{
  "n_layer": 12,
  "d_model": 448,
  "n_head": 7,
  "n_kv_head": 7,
  "head_dim": 64,
  "d_mlp": 1216,
  "vocab_size": 5198,
  "activation": "geglu",
  "norm": "rmsnorm",
  "norm_place": "pre",
  "norm_eps": 1e-06,
  "positions": "rope",
  "rope_base": 500000.0,
  "rope_fraction": 1.0,
  "qk_norm": false,
  "attn_scale": 0.125,
  "bias": "none",
  "tie_embeddings": true,
  "parallel_block": false,
  "init": "trunc",
  "init_std_qkv": 0.0236,
  "init_std_o": 0.0,
  "init_std_up": 0.0236,
  "init_std_down": 0.0,
  "optimizer": "adamw",
  "lr": 0.000878,
  "beta1": 0.9,
  "beta2": 0.99,
  "weight_decay": 0.19,
  "lr_head": 0.00547,
  "warmup_steps": 303,
  "schedule": "wsd",
  "decay_fraction": 1.0,
  "decay_shape": "pow",
  "final_lr_fraction": 0.05,
  "batch_tokens": 131072,
  "seq_len": 1024,
  "doc_mask": true,
  "train_tokens": 1263000000,
  "steps": 9636,
  "dataset": "wikipedia_en"
}
MLP neurons of a small language model. Each row is named by its layer, matrix (gate and up: input weights; down: output weights) and neuron, and shows model dimensions 320-447. Each number is 128 + 32 x the weight over its row's rms, rounded and kept within 0 to 255. Numbers have three digits each. A neuron's up and down rows have the sign that makes its largest values positive.
Before each neuron's rows, "fires after" lists the tokens most often just before its 100 highest values on Wikipedia text that the model never trained on.

fires after: " ", "–", " m", " Mad", " T", " fem"
L4.gate140:141121145150157141168079117132107159165112151136088138124133098138097083124143117129105154164163070152115124132187117102141170161168088106127071120117121145112075180144140132118123170071102154183115139103087126149173119137126156168091121091114118206157105137093112139131113089156093146130057147124103155109089088121102189147068189142128113137114155107120139153146131144126136125119086
L4.up140:114156157161087146100046084097116118121051100137145110124100118120197103178132141121094086120124105102126162201174194157186125119122093117118128128088124158150122158170114111128139123130122142138154119118175152126104127185144107148080168165102139117087150117096123098075122136064129147114083131170096114125131202154119162157126192183107153178143164154070114114135170255167119094115088
L4.down140:144071158105149107160169159086146093134125167130126171091108117170072142136119118123133044127116150113099152123058142139085110135097124101152156106154166079140152078172087129117072159105150097149109202139117137093059112137120169125157111216167134110162102175095079117088167144145251110137149136151166118183086092095115117133093128131137156056114139171109091138106171193133116137068132

fires after: "19", "18", " in", "–", "In", "l"
L2.gate64:107089100102073170157113143118087134086124202114125096144179115093131106135027104091144134107170141053154170114152178069110109082133084104097113200085103149159132155150127071190116089172128099143175138154112090087117099135098139116126131119071147120096115129138101118203102132098128150139128129158187119088176121079152168127149091117220129173140124138087111107099151134141129152077137
L2.up64:121145144198217152109112074108089152122062133152171125163150086114151162128118130127121124162118178140058122075170112091097178111093134067091209163092153104123140139129134151158105147126096198125134112112098159137132106114115149141070160166115133102125110113121157125080127162140106151089070103117127124072140162115110151157190078179149090203123151135170085096096113141131095124185139
L2.down64:123112083123102081118126146144199120086144156113116114088130122149160095106162123147126113131138075110086124084107152156152113156127171120132102147193206173147095156122119139124123121100130055142129036124134084078177123144114107137139126103100178161116118135133107143076186081120123119102156188185120141181165117100079187114146100104111094124139106160059132102129109137171154112097157

fires after: "-", " (", "hen", " "
L3.gate749:100100108100125135137125120141106195166148127120122126164095123127097109136098127121142096119100103104128137109122125084127145139163183114113132141059063179129130166153175129112108097134089151127112184114120107096112138163084106120053158168108082132153121131132117096164151112116090160068118144109116152124169120097086063100105151079117114156103150141127158123179049181156137111090104
L3.up749:167125101138199097130088140108172075129100142098089130074175135151196124181108110152113139174161110157156187221156100096174143110100097114158144092150125119113096131131089069104135105110123128157144091090081095121178133158127139146128119088151072132145159167143078174117130119116109111124072156155136084145116142104145135066135146136153131086121080128104027118125118107130132084132145
L3.down749:138148134103147147106108105121112185158126124142121128093147111097111172152132115122134208121135119147126154068049148134018101170119095076096119120061087093105095156066150123106147133121119115083110134149169102104139123100114083140125139173206144095125132157142156136142128113154122128131168162136083113136128132134127152124136143133157115170095150092161193151144123124130183167157083

fires after: " ", " (", "20", "===", "==", "19"
L2.gate307:138156105119152123065142064112096108164142140150123088085122113153063101146101147100130119087199142089125132132165137147158147117101118100102115130143161134169132153149134179116118065188103140104106150099046107127086066135156180114169108159166076167171096115119174118164138109121104149109070177144095217162120115069080103169118133135135115168110167100135146048167133130112143174089114
L2.up307:196130152167116159096181090093148123026117139172187156100177090125090136154084137099068116147114092119181140116112131117141156156147126092131112109139090129120135094142114112066099054142104172163148069084131123218111118113136212129180182096082110137141153131150128141149108112149137132099086151128146126139121174070108126158120120101090143146155123151153153126129124167091125096131077
L2.down307:151075081130149115109163133139158159173130149114094191095136196137137075088073136135150148118133118113107153059101147169104111149098117129109156128124186121077176060128142145156150095140207169126140106167140177093090081146127124127176187150139136066126122221132108146049128150144126137176093083140126132166098122142191132166094145131135114167111108106077120094142141088088137155092099

fires after: " (", " \"", "-", " '", "/"
L2.gate61:138121119128141166153079120032106129118170175137131120115128070172103149093092101113143095069101085072139114131130103087105180120094140136151114148090159161142107124100161113154094112108085119109103125157145086126186131121158132161154149146107115132171125094188123097131126129157087114070145199106112144145098113041122085093104150082113174112089118127135088098168081131117103085130134
L2.up61:179192104098109128153118088106083176145109094162219131158106117126144118079109091065099099111110152155168112169130112123145165150168136120187069141126151127099173108146167142144123148121117157178128182119117146133098168084074160114098074122122087112142099114090138104120150149141154106119133097179122150082111128113088110164193083089155184078174151150132121121131108171114157100091086
L2.down61:107147134183177134109151172094130120051144123156098118094111121113117134111126123187117135137101076113097137148109169096082071123144096155097144151117128082108134132185094179148162115125150155074108117108119055151195149176136111145147138156111114096111135149117079130158140105165094166138107174152201149152110156040096128124124132111147207185094085110088119091082074137126109145096136

fires after: "–", " ", "-", " W", " lo"
L3.gate754:070092125093167163152071108148049143162115120081125039121142151182117125141127180100148189123162158092080118139162131105115129087147175139107149136162016154103124146188097139062108099174088112141120158132118150124100076107126084136108072174111118189179128090154144073139126130154153100117128117151125121137111109100054126135120160151153191171092159101079148108169155109115184159096145
L3.up754:098086123144095192100093098102104078205106076105148136147108064166132122099160105132158158130164127137151110166123129136130128150110139151131124122125123164100107053072170132087145141140112095158058098116097091089181132113175148114146139097112122190153096139145136104157076139170132097162132129098093147153038131176132166096109106150206057096122112129184126128155174198121163135090144
L3.down754:085104180156088124108101122090100135103159136104101127107141145099098081159095107102164081121056105148103149169118119133134107136095125094192151090119105175142168117125176132108094085168134123152122186172131136132148131137117147118114067116090105134066108123148174128138164105135161122079150186173137134112163119081133100096139085056093160083110211115164154142069113159126136112111131

fires after: " ", "\n"
L3.gate255:156134118166092213161091135099159111161136159089150166186134149117075169110157108120124178111124159066116064079111179167087135170090134067165154086114129142155098164166143124165097119087091128105085151074147143169135111097121159194155193092177134120134088181124079128116154151104066172113089136129068110068103132068087127173115123152109056086134148129091109121118130096121167074183100
L3.up255:106099196144126113191099181165090114097090103181067124112093089105173120147178081076091095105106176184097108152163126129120160166128151153174089161083067152129169139120155156112180099119159140158191106121122123138124141131080112090179091137147146075148155120096129138094090154111161152214100104115110131094146106187095141120109139183103098085089181104119135100161132201157136141104131
L3.down255:138075144072080157131189090077182146155077161115179126099090127119070132165152136082121120172112114149140133122153149086177065184177072130136136111176145173157129155168150106152096140102070135125088173123173136120147148116126211232121117174151104119119119182099144124087100122139125088189104085086110100103083143135095134112128091117132145114124090131118117084134111090123103107120098

fires after: " ", ".", " ("
L4.gate676:034120066112119144154128068146173122134138077188111136157116187175093179155098115139149091085095167073179110090172088085093064127149083134094148117144057165101099133150131141107101104124081126085110098136089117147101186098145148123066114195121136154103098095107182142132123149146152187151149146115137175064163152126126147148181152159102150172098114133116104155147129146120109141149055
L4.up676:126084135176073102145093123149191075104080099204137122093118152137096111072140194107097165132055158166123158079084097105174096174157089150102093158116140097187104115157102127092156176160136153106146176153143127086180135093123113121106171166165116151159153123148103097147148127128096103128120144149122098164121124137148148117085184126134118123111076157116147156162121175098162097163117
L4.down676:093115130171181164126157098113109136133108166108136152181116161119075159239108132135175118139175096117141090099142190161128112124096187127089170168113140131150151138122093136149108164128150072168119154101164180146074163122139126107117152126204143155108115172080132056171160112151111137138150172161102144150144139126089135116173133114146172177126185079108121116131121162121107135096078

fires after: " Q", "–", " League", " W", "19"
L2.gate608:142119128158196104138105086123133112127134157093162099087149161181118140122096139043157173134171127149108096121150129038103142093108077159117120140170123141112148122109137171081103116150113115132146121138139102157126145067152120131072171082119118132157140083177098182141143146158089118112083170133116183166070078110113122105081127082144132149122105155118120089121207189166131137120119
L2.up608:094075125144172139117071108098067099136112152129175125142164121116120108169082127148137122134169078041105100129159114137111123179105135121146076171105092097110095120099188117115171183174069133133127124137160115153114128162183124154072080160126151149117122115180125159156122141114166131131157102118122129148143070128183126157123147120110135148157051120147136138123096130114167179168074
L2.down608:101129130169059143113072107096147143075115150182138126123099057129131133149168132119107145070192158118181116164128116180137091105107130094119094146120175125123104191102140158102125179150158057135132105139178128136132088159168183132121113092115135174067118108143138111132149131152140133105134127189134195120151108103118174129084119062142186149145136217087121131139120096132144158067131

fires after: " ", " (", "',"
L8.gate402:090105133178087158097149121174173138112138165143153100119112157128147135159168122086063099167133108148066095112141143151075122181144191145105086094205181115094125162163113137077176159133138086162166093131096125150090116112191115114147148108128077173112133113081119118131140136186056100183123206173093112166099142036153090136175122190140128138099128120103168105159105116124163168122180
L8.up402:143108121137075110105038115095097181093139124190101135056128167117099107133123155143104104113138140186210151167111146099100088157075129135145097091147120104184116139151136074156116194130171174078121138085116090178126116139135146109114152171059062102138172139102090144178138174093141106091110090127147141131097186181134156147094153160097096054155093107121125169141109139140139181192114
L8.down402:091090146129156144143154140114164107118127176079102144085125140086128082190115101090172128134211108123114162144131131108141154128151105144108182139127109111155134144151099134119128126095118079171112111180137111132076143134115134180155074182125092130110089116085104068168103086141103092128130144188138118174144143116084124125162148111222146177099155140115118149162126106096089141094106

fires after: " ", "h", "-", " /", " \"", " Sh"
L2.gate1031:076147075125146182094120145050136133120230155180144084082138104108132105194137143086137124129108081131124180150122111209134152175151075109116148153074116092087083136112148125147120052120119130124144074148125111099134120102122147117147094152120119147186063104176123106046123098118063130055099142079104134148134149110144121092118112127123128162139166108097145103197148112142110086156135
L2.up1031:166095125134143108119177028076110083125160178100140136148112186114153140097122132185165120173086139163165148199094166129123129167188131115171158146173149065131142118148120193040115133095156171124117127143137119138119190094124132120099122114097046117157167109123162187098123139103115169097140110086148116101089144153142163071132135155149118105119127174187139132118154127156157134141167
L2.down1031:136136174167106094163185189140109121127111134075059149096151123183092144121161110117136103129155097105129217167104091095149108061118111180097115163105094150105079104089141140079188159154103135170193097033082157167070172138136155078098180149090135141121115131137138135144089145159089083143118135185128124153094079142109108094136150161145139134118107125115139152145068234136155136152165

fires after: "A", " an", "E", "In", " in", " The"
L2.gate16:149112122089149130147131143172162155123177136150140105151125100123093125121094131119136056072156126115113154117107135048082070146153097175126148143094131136139130167166139137147158080180105107163117213068116164128144154101095148114154102188134118175198097104080154113119189160061137090125121077145142078142103100100098151191092132084135180129101153156072096112138156140091199171123115
L2.up16:104137110167105180132082172154083130179121112160100092176133112110147087120127159129112118138117168140160151111096123117117140142103148141111181081176164183128189135071144164136161120125118081112103129105190150067146116165128146207077141121157134119160085107108124124110132185128060122101100105156151123111084096073185148164113084126169083170139131155116127153147141122157182104128111
L2.down16:120109124125143163122188105161117197133109099147127098118074101136137138127096130117106152171107039097075171158155154134120102090134121131172110158066141128157166130114112115111143124177114078100095093172114058153209051100150104145138131164179134132103116136161183142134212099133144139141178125137113138101094148132138082172109141100201077135100093145133142130186147210139107123147144

fires after: " (", " ", " \"", "\n"
L3.gate233:082149149147125117165114104127137151119142090097222156124145146119054113121163161182149165111104154134125085140143098160163184093184091113168146140077094122095182098119173131149142163107137143116150178113135179122170140084124090100146102122169182169126082168111135128126134148107129107160114119130132097115077146079058129146086139126090121078179099128163087137041075092159120109140156
L3.up233:086177130135227119170108099167131129082178141129150148192136171143055153101150125186136155169129155099125112119129116177129153194130144156112099131066021113133092094103139168090156132128128202095089179114139198125145170071121116151154196147151130119148174093121111150105131128190092111142125173162114133126104097082143051098148166117102075130139112189130110126093073116111119128117119
L3.down233:117119060162102111101175131126119135191124160141074075089092147082179149189103103096137108076137118157163154171144130135147146096152110086127090138152185165138116112141143121149108093168102074153146116105113103146152073155187126084098090077116146147163103187152110135111100140089118127161153120086161105119124152156102177143141087126116199143126145083120108123102102120094123143140139

fires after: " ", "–", " (", "-"
L4.gate445:096184135114126081132156157161146136083087178151106229105198158126151086104133148111147125092153142129171150193141117177102119060168103133127152130116087140144160154180117142139065123093080116132147129108155103167122164098069196148136145158100198099184123121153117129096109127158122129128111115134095141131062090079111138099142109068111053162153130130135127047078093134133148120054128
L4.up445:068159166146087088121141127140144121144162156131118204110184051135131117077138101086153099108157130143128140121168170173137204132122124156098091124130121096167105140128110098157101095093150176153142119090161125186143146103138108064106185167123090150130159084167093140096088173133161108106108135152087138115188162047127163104127142127120080167205157215093136113071122150115103074113093
L4.down445:159108083162175141139126163120112147111148133088141108122170156183194158091106189142121144195113139096094101179075122132094144087179142092138156108103130094129140074153083174077149078126153115171115101115093083131084147111144159132151079134121142063180107140125132139121132112116080113130072151161135104180146100115098119104105141143097153089120125140158101119190128174153120188067154

fires after: " ", " |", " (", "-", " ."
L4.gate1099:035106131115215154139106093115125057141157056148154119135152149169129147099154170148134080069153194113123116086179117189113196107109171143168137126095101125088113172057127116044120156138105121114119137154070194137101122105157117101154128093181126114136125139103178137078121136093068106126119166151136150138149123118144149117120167151104178133126157122075114159139130122129162125118148
L4.up1099:138169069133140066088104204115121079098116110128167108084118141153159147112142110178156156086130178112101193170136141112125133123106192121089186113080123150101082186119130090125089123155082133159155176120171142123124168128121148131138148065131122088139111167162137131162118081105054091124100117123083182113127133123189127133078167148128151102162083131110108110108117073119120100109127
L4.down1099:156134116137125072168076109108177123152130134132107118155105143139129129141172157105125114178116138070061133099147141175121162118120112103185123130109114096134084064119119132050162116085118130124064158132081158108166197080107195139095130156186141103120170208133161138116125122146049175153169143054160151140123065148128086132119127126180120113105149095122137135143105100101164129101143

fires after: " (", " \"", " became", " was", "International", " is"
L2.gate1108:171071143148146093129153105079142170147176091095106089184198145104106169089082089106162090121110153078117190143098155143106134169107076135142178158088098175086139163178163133120149104166122123124120099082069154077124158069140117204106154065130089131166094106149147089089210130081110116108165169180084188109099084118116171134115095084106193076124170143178111063158144125128150084202125
L2.up1108:123126173112140149139093146167078107116086123175114121102143113140136073089116127135089108103090140120103104172087122151149123111107048086140152139156138077171124132143104135104153087178187140128138059127140125148138113127121152149111142108167134143117165140056119183110141116121142123142117098126156118104174146175157126111151111159115133188112106100118069121138109156122079087129152
L2.down1108:129152133143126125123130126100122075100143120176145143123093152091123167130150161152079112130084133141099152134160119074138131118126140150144126148144096117149181146133073152172161138133114100106087145095146117164141147174121127084165120134096110124196138071168100075170139119097111138151125085127116181150121126107073093147136147136082143179123105099115154159120099128136099149116094

fires after: " |\n", ";", "|---|---|---|---", "|", " Att", " j"
L8.gate169:126131161113095123167142126107136116151110151086147071133133127118109107142092110146128126159118122087125138154153050107100142162174191096150115120136123114071066179162197076167118132124149109155124080167086149102109149159187100175110110109137170148105075103126136150159163167186094115125116138139117085114096130104115088114102149161129118139131127150141124123184220118140147139116124
L8.up169:134055143214165044117126084096131125105014110071134076122216131092136136101129104127125117148121142090117115104091143094072097091144160128217182106186089165109145151112119105131156185129128109108110149091115152163097131142101113163119134091120155137091109131080066108142107151171132158190098103140135127142142144136160132123098077160126103174092156084188182067145113169117184102101126
L8.down169:104130113123131143096135192135162123140096067133137116135162151202093096129137113159101153123135121102120159124115189150113126134127141140160173149089139111128146129153117141170130163136113207160099142111083139128179080126071089112148115152123178145108116062108168140145132134100086115136055065139011112100144134120184129107062105101131164157079100184127175148184121133150173151127116

fires after: " ", " (", "–"
L4.gate328:179106172113159131099196169172176145116112138109109167087174136146120094175129097077151108065103152137155133133148106147072147156204204145125147108101104101157143152078099120145153125122125139131106099065117102107081114082105091143150106143107119157182156163098128112167085116099135201050115155095067130128122147103127079148161136133155122131127063133096071075167109133142124094083137
L4.up328:093123138117173118098108120050123117086119119119182132124210085134158158064140123145139109105087113116153122127192118184163156107092158146087162097057163141116088126112118108115116117073102115164083173088125093150049112126134105141182127118164148099156124123173057106129134138107092089160147165101100132164167133125074169117180106074124146163121127130141091087119125111122091086114087
L4.down328:159150098127098134158091178195160123148158164130136072109047138185124164162083138166193150140114139110180134200081172138115148119182035114143117157130176189156094087085133135170121126124129170143125112177156128158159132161137141140119178142187125115088122153125149114105134135145197139148106158147126138164106182160134130117091118119195158089127137150081110134113107150145111132096166

fires after: " ", ".", " ("
L3.gate986:088194171188124096161135188080132127109152113197077112147048164148110164146150104130074111141151136150117089102100103162120057149076085136103061108144152149136069083165158164147160118143116138121100165138121101135098116117147171127122151109144156130121090115113174103107138142166116130207177078162077134134114147106104175167131123143128127106130109091123164092194142100125067125154077
L3.up986:111151182142163174148124093190175172110165178175165131104091124157097138103092127081138181177125085114172108142218161074140157145148110166138091173104146150086085090119114182174119121103129124134132111134155102142143085100140175074158132122119099098141164118111059144121115064112185140206126108077097125139153152112133192138120186167137085122113106092138096108110129155084066134079059
L3.down986:149110123127080108118170154100182136152122101087155125170079069106120085126185096089106085122101088111161145107094160083114090149166150128056114149142122142123097125184129090155114134113124166117108195180154141141144180123109142127115111165168148110138123176122141097116123160108124129113157136143148078134119163081123179114135092144106087170126160084119136103172129107120120133125133

fires after: " |", ",", " in", " of", " October"
L2.gate220:144171132056148109085145134103107144110134177189069093085124130115125156156099073148112129149138096113077085139080071127056140131108143107069092188158135137119128133132100158125133122154116163142165124148086123112110151151142135124132096111126098109127122112052104134109095055027105166181094100171184170050130116153138096125164202145132191172131126163140169121059188163133116096155143
L2.up220:111173141177115145108129139143051176164120178133088111064137131123163125136129109122076107105137071157168112118145101158082103111099151142129089113139191141069135120135096143175094113067141121197138130112116137112139092152131095165158153129116029058107094159175130154118144147089137144158130105134166178144121155104113145099160128104167136130151062119128150166063162129194155101135138
L2.down220:121048110074155145162121128147155144125152136095147097126071145060139123093141141113139107111146149094136129118127128110123112135145142148116155099080152135170132161130105097109153105129132151102107150125143158127154143152093099094123147097153185131158156115127152077123095121160136107142151168132082106111145131184129103137158082118101112117136126119108121116143091119141128122175115

fires after: ":", "."
L3.gate427:155158084078140047162035102117089130134165176087195127180149087142134096112141164149135145121179062126170121175076086142097135111079111137099122058125109142117100171132088149117084104122146069116132153159094096104073167083120130211128124080182108109099130159144105101175124126139142131153143148115117172153100040109178192123127150127117169092085090193156135093120158081107146104097113
L3.up427:139091130140149085142117151108167102115192151134116134165150124161136081130178187115167175116167159130151128166114161111121119142152072128105110114112101066173165093101055135153137102147119117077115112129121124120108146101157090142104109101177160149154107133122117072171188106147167080092139157101122179170102088065114083129075110124177099112149122081158127125172162138133146105142083
L3.down427:179123102093144176155172133105102111134118136116113114095151149152114107132067101124144128132123081115059131156059144126102138087168111150083161135101134179141088140117209141113133115164137078162061183158098112173107115100120118113087217124166111030130143134152075147099136108094145105131159146117152146089093057133115143145135148135155144148148097128136114090168107084147158133074144

fires after: " ", " (", "-"
L3.gate148:108185089185121086134141129178129139091159170139134138099094094120125131109183099141101116107126103129200082094146132138165107161029111184051123094163109094123125128093102132150129132116114049109187095115114168120160100101145137133109120101161116130106137179158109153117109092176167133129065113123062122124182115039147123142130154156220134162171150089133103128092102135155128052169160
L3.up148:126115063133194137155124133113108099138142161106137054121145178122065102093099156170153128164186126122159097176137117108119199133161159101160135131162136108107102113118166135129123096099084085135124154114090101107111146110166088132138156149146136155139120171103118140080160113130102112100205188159142161148087097106104135096147078107122061118152108143148150175158133079141123075157145
L3.down148:090156183171108136101119211146127149110109129112143170153162115150131182157146067171119101113109105115071164116118136105150085060138118098152129168143178130130125130151090087133092132127169153156196107115115107119125124157073146085105146157040098107132187106120161103181089158156144114139078095124133111130126108123157126123077146052091141124139148168078116065142148166082146156083079

fires after: " ", ".", " (", ",", "–"
L2.gate1012:152093144130084115150148113131099168118055088096118161094201150077128089193102147129171182148145118166148046128121128093126143122160090146076140134155189126100115122133114087152151125089145156134131151125120117174157140125136158104132176143128133143076170164109138107135134089116154144103116140098155083151150141116153133191061157160136102116138069136150148175085101086124161125088176
L2.up1012:108191114144104110187105128210071169123140114074109144067208122132129148102092115105175135173137133135176067132210080149104215127114121150171084146171124104140118123086140114148171116100112185101060152101072058115108104103139136131093128131112138131111088146093052141110163108147135133097116187142098122148093087119166102135146168156135110057137089152124161107124115086099123110094145
L2.down1012:131097136132100169120143143052153153089085086137140101131080197089109069196092195149146110113115075151141116106122178067124123093169098105097158165105200159105113145127106132092108191129144089146173117135148149132185165129129161155124152100081156074107174138186179150110104126147120153119150078130207169121192117101109159135083111107204076173169101101129123163109078115137101074119131

fires after: ",", ".", " \"", " who", ":", " f"
L3.gate195:134165045110186147110091116165127090119140167179105102144113171138094125120149155123169157069191142155182136129083154154113111114086147129064048169128145117160133144102088110118132139159071084092160161089131078109113191137107112180126075095145139143117112107179121088143143133050120088144122132190121145140158072077160148132131070071141161080153088151152083120090165212106135103162103
L3.up195:114113058152111146085113111153158114141118148156138121086106116153076127137127120123091153129132164079145107152121139076125106084164140131114130129152120113146113125112138127137182127121064168146098124119149159062136167079151128105077071077124182097102094107134133108152170102148138102122149121137149147144090152160115105153145147124153139150084071130102086183149155120137026045153064
L3.down195:131206158125135094107144194157143195072117094097115128162146102140129136119141172158180112155129191111110161141112127198119132184162116156141155086107124148128121123117091183156136127106176105108093103148101109157162161135147100171126125139142116112144162124125180084135098126113121095146189126135149125127164076017120125131076156169144118142174083111142164063097119145097150141131115

fires after: ".", "ac"
L2.gate851:115182157135128114105156115157130096110094127160127117073089132174123123127100106095154096085153118112168125114164128083130110085149051111145158143101188168128088124152125141144073083171129125140161115146190112174120095136138207088104158094162126193137133138126119181116073101055138165104093110099130179091152142141107140142122158101149143168160136160140077071120162180079102151171075
L2.up851:174126149182110113151133087128136164107117016142110052118068118154161155111147153093158173112133171053065088108150087107128122140135180165120124155120143081119122144102192140173139193165138116118147137152137085168113130145154099141100097191071154075101159137159138061141090080115063066154110164146099150132134136106154172173127150142151154143117116118081147171116110135076080100089157
L2.down851:087108057131157122145167225143168169156169121127121164118137143133125077141148146096119118107131078165165170124126181126141115084121106103107126092119119166114134110188069130104111138074136147179119160144139194100126067129087121101159203139143108147125116164151107112128154135146180216120153078138146159125112097110126108131152170117161131154159138051116142116099160096129102155082110

fires after: ".", " or", "st", "re", " St"
L3.gate607:113181098115080140159177124104096169149154161136115136105131140113187125069088100161144174095108134106147124119112119157116130137129143120049131137115069179157090127102052119117075111088073097069119148145178096184085154089126223102089131155160113086156108117163109097150169113183076125102138126131098190077112113069134166111169103140162162077118129158110173073152110117170164091122131
L3.up607:138156181101113140143146163146159135157109202141137126175104096108056122149175127057126162099145137148117137119091173144141148082088123123122097205144104172222114153141194106077166138104100066129131122132098113148093161100106138157219176113186185144131074126114054144161130157152081121164130136132112177096062113123160117150089071181144129102176188156143116135086152130136149150179168
L3.down607:119122063116144170088146153121090125140151180083115107094091176112146134137154141106061147141155163187069181088111095147146149124122144133092144075118068129103108080136093129078102157124102162115120128118182090126164125070125137151094135128077133116159130160140106093178092065124177116115112136135110132126106121139154148125211192143149146187118082147162135131168149144177130110166133

fires after: "\n\n", "|", ")\n\n", ";\n\n", "\n", ".\n"
L2.gate707:139128046122145136107055108052108120089143127215108068122084158107105116091093100094111122141079126137113076159126103127139129156174115138071126162068133156152099119083102136135159136143103099118156147077091134131171152165164207121156119092074133102190054126071141139158120134095066164074106123156137147106137100074206164121185170161123146107153155127195151088100112144133136066121108
L2.up707:119172071100126151141122159087096163136104076113088095108195137127117193111134129116150145131185237098108107170106112131098156173114178077105127135119144190140090159114116143130094075092107127112134122102149118113090149087151125117104173078196156106130130135145176108152148203099127126101163108137065156111136148129108169233160114075158223161135083134142136092144116162118110070100139
L2.down707:162132069081163144098110087102163152094111088147092098091107154057066135092130124139137114143100115145133039145105143092081186118129135106101157133065236109177097121100110110166149105152136081123124113082160115110193146170118147142106099118104096111177089138150139084187123120123130157140142137087109116080134122088127095163174129106145134114119147140118158087175109152072142082091121

fires after: "),", ")", " was", ",", " a"
L9.gate621:121090088106115184116130120151141149148172129059145110149143199155133149158122116101165127080140054162161114101130109094105138133184136117082081162135176157151174189138142174157061037125154101105086155104127100148089122137166130085120142113088056104104109117112131097121176103143096111125117187082097126064151097082114108141221099132160146171151145152111123142167097117123150130107192
L9.up621:125119102069088187120110122124109191133077149137124204164132125105157119180106194080121110095118095148121103106089099132121156100136086147125158050111106121189107169099150141156144130148124147130121141126091141084084133092200107101124124079158142103132162169119132108107133122118078100129165090144104110145165114144103071121122142153111145079161137133116166152191107152153140113143155
L9.down621:100108076176156145181152077083100120135161095159106146098096109137149141163147196117179172154142066125144051132174153081108106121115099114150114130152125115119142128161099152105193056185118125098099117138111171146152157107135144132158087118109146117144125130045095137128101084148128091142088102127154141166139142142120119122152116148158149100159115111010118134105120054140082108142106

fires after: ".", " and", "m"
L4.gate94:034176121093100175111172158129097164143163083064140143142170052194137146107175158141143169109143135135204128161064175127125070135105149128146086133168100195163146091161111154120142125128070130145118102220167166114060146091113184109139104086138065141161179143127096087160157112160138125141151179116075102125114126117095104112139056158075166139170094157109117093128123096161103091109103
L4.up94:191181148118099141137120140093148150121091218069145115121155126181142127143076143127141164160135151130109138097129154070085111087133123152130162091169078183137089156137088109159112151152106129159107148155166156125097098115108054166090181154087150101109072098118119098097129132146164127081058133103095126051053131127092150163123132170093103126136140136115167126104151127140084136123146
L4.down94:101080115098124084140144088167127089125140151189176155100135122073089110123143119092120132095119168045175143126105127138193122133136144121162110143162108135076124173137134113151139111117131054116117134175140099094132182114150116156139116046156084082130182108117090071153119067090117125165172119131021142161097013097202159129119156135162131176124090077088112125129101177107169148138116

fires after: " ", " ("
L2.gate279:141100120193154091128098104163161184104137091122137119100178116120127141106131126127122122136170131106062133096114117088125094148158187135104110125104125144109091185136127152153142115046085125148079095134116102124179173176087183154113142104134139161125120137081167181158161204133106084094144234159105140139097116126124097080127157166108092159197118124102161163121079122119142124125103
L2.up279:062151165144126164077198067112150163098149145120116102165127189158103137131138142094154172118146078114118197154149207146164158079158086122163105155156122181108140155090138112130137123093147138121205098058148126067108068124097108163088150115149126106123136103159154125093049149146092123078125142104143117124152204186140118129082123142082088132085119103126080141130143127140153110170079
L2.down279:099053093101074113111162159138137143155093140111137152046082097115129111172187114123099129134165150100134133117124114085126174133156140123095077100124161172151141069167206157100164153170092097146125131158155167207129168121095110144101137166146124155146161144152067094162159155175130177166117131110143113125113139059117189178151167148135157096162175082188153153142104091127083155131171

fires after: " ", " (", "\n", "|", "–", " Oct"
L9.gate16:141097105129210112160107124139112137160104117116129097144184122055104113105124093103093159149122186098091144086129055172156151122164110139150146104108110077165138135156129154106172118076115135158119168139132101130107125124139137166170147177098093089208095090121110075139166153152083093141055133136140103134163158067126147097140158184107125178152155124071132077138113136119132167118197
L9.up16:076123178126123171103167134086109208126104126094112124113146139184102122083132131062112135128174084186191122132136139123116099113091137166159149147121119114070136211085091075133084128172094119131137151150147084154138144109155147150089159139138132086111140140190138106147137190187099109155153195082152115133061149154155103159103103111124120171118046137145134147081135106128181126134156
L9.down16:120121130114138156186092146125159170132107093158170157127170082104127121098123121166086124171098116099091119170192139104173132057123100092101089124082105122144057098144193126170207082131135069149134098168153161107124094104157136122109164130108137103161111097136133096160045134133162087130126114136067106095129110111130127127093120130116147101170140126199166119135155147194155152104105

fires after: " ", "|", ";", "–"
L8.gate1020:117157089169195089130108160164160089140108096152172079087166168145144136162064133144096139188157196124151086108137044143110204164136149152207080052100125139079136132080176122138159086123169119155165103219159109164120144183156138115122112183074117157123117129113119118170184132130117113121075169121098165147067144109097072115161132125164084080134111140148153134088115178181131150089111
L8.up1020:095097124138155096112127130208109137125078128149121116138135153124156125064111160159127108135125115131118173145129059144091097136095094118162138094201127138127075176119169128098160183176141078152191116176072161095086132169088160183120155159205068159142158105124087076140121107157156112114150097166207139148136138106066198166163144068105167170138078095145172120134136149170147145144157
L8.down1020:201134082157149094093146150086167154140133140159136169097114157151097135145153105051153121120165068148111133202211150164077077124156184183129112150154148142120129098125064137128150117144143156138164106170136145132165130139135147117162110104151082148085130149096172110130143080177135092122121096106171129105210152134191116158175123151099113133086150115144124140061099151146115126187143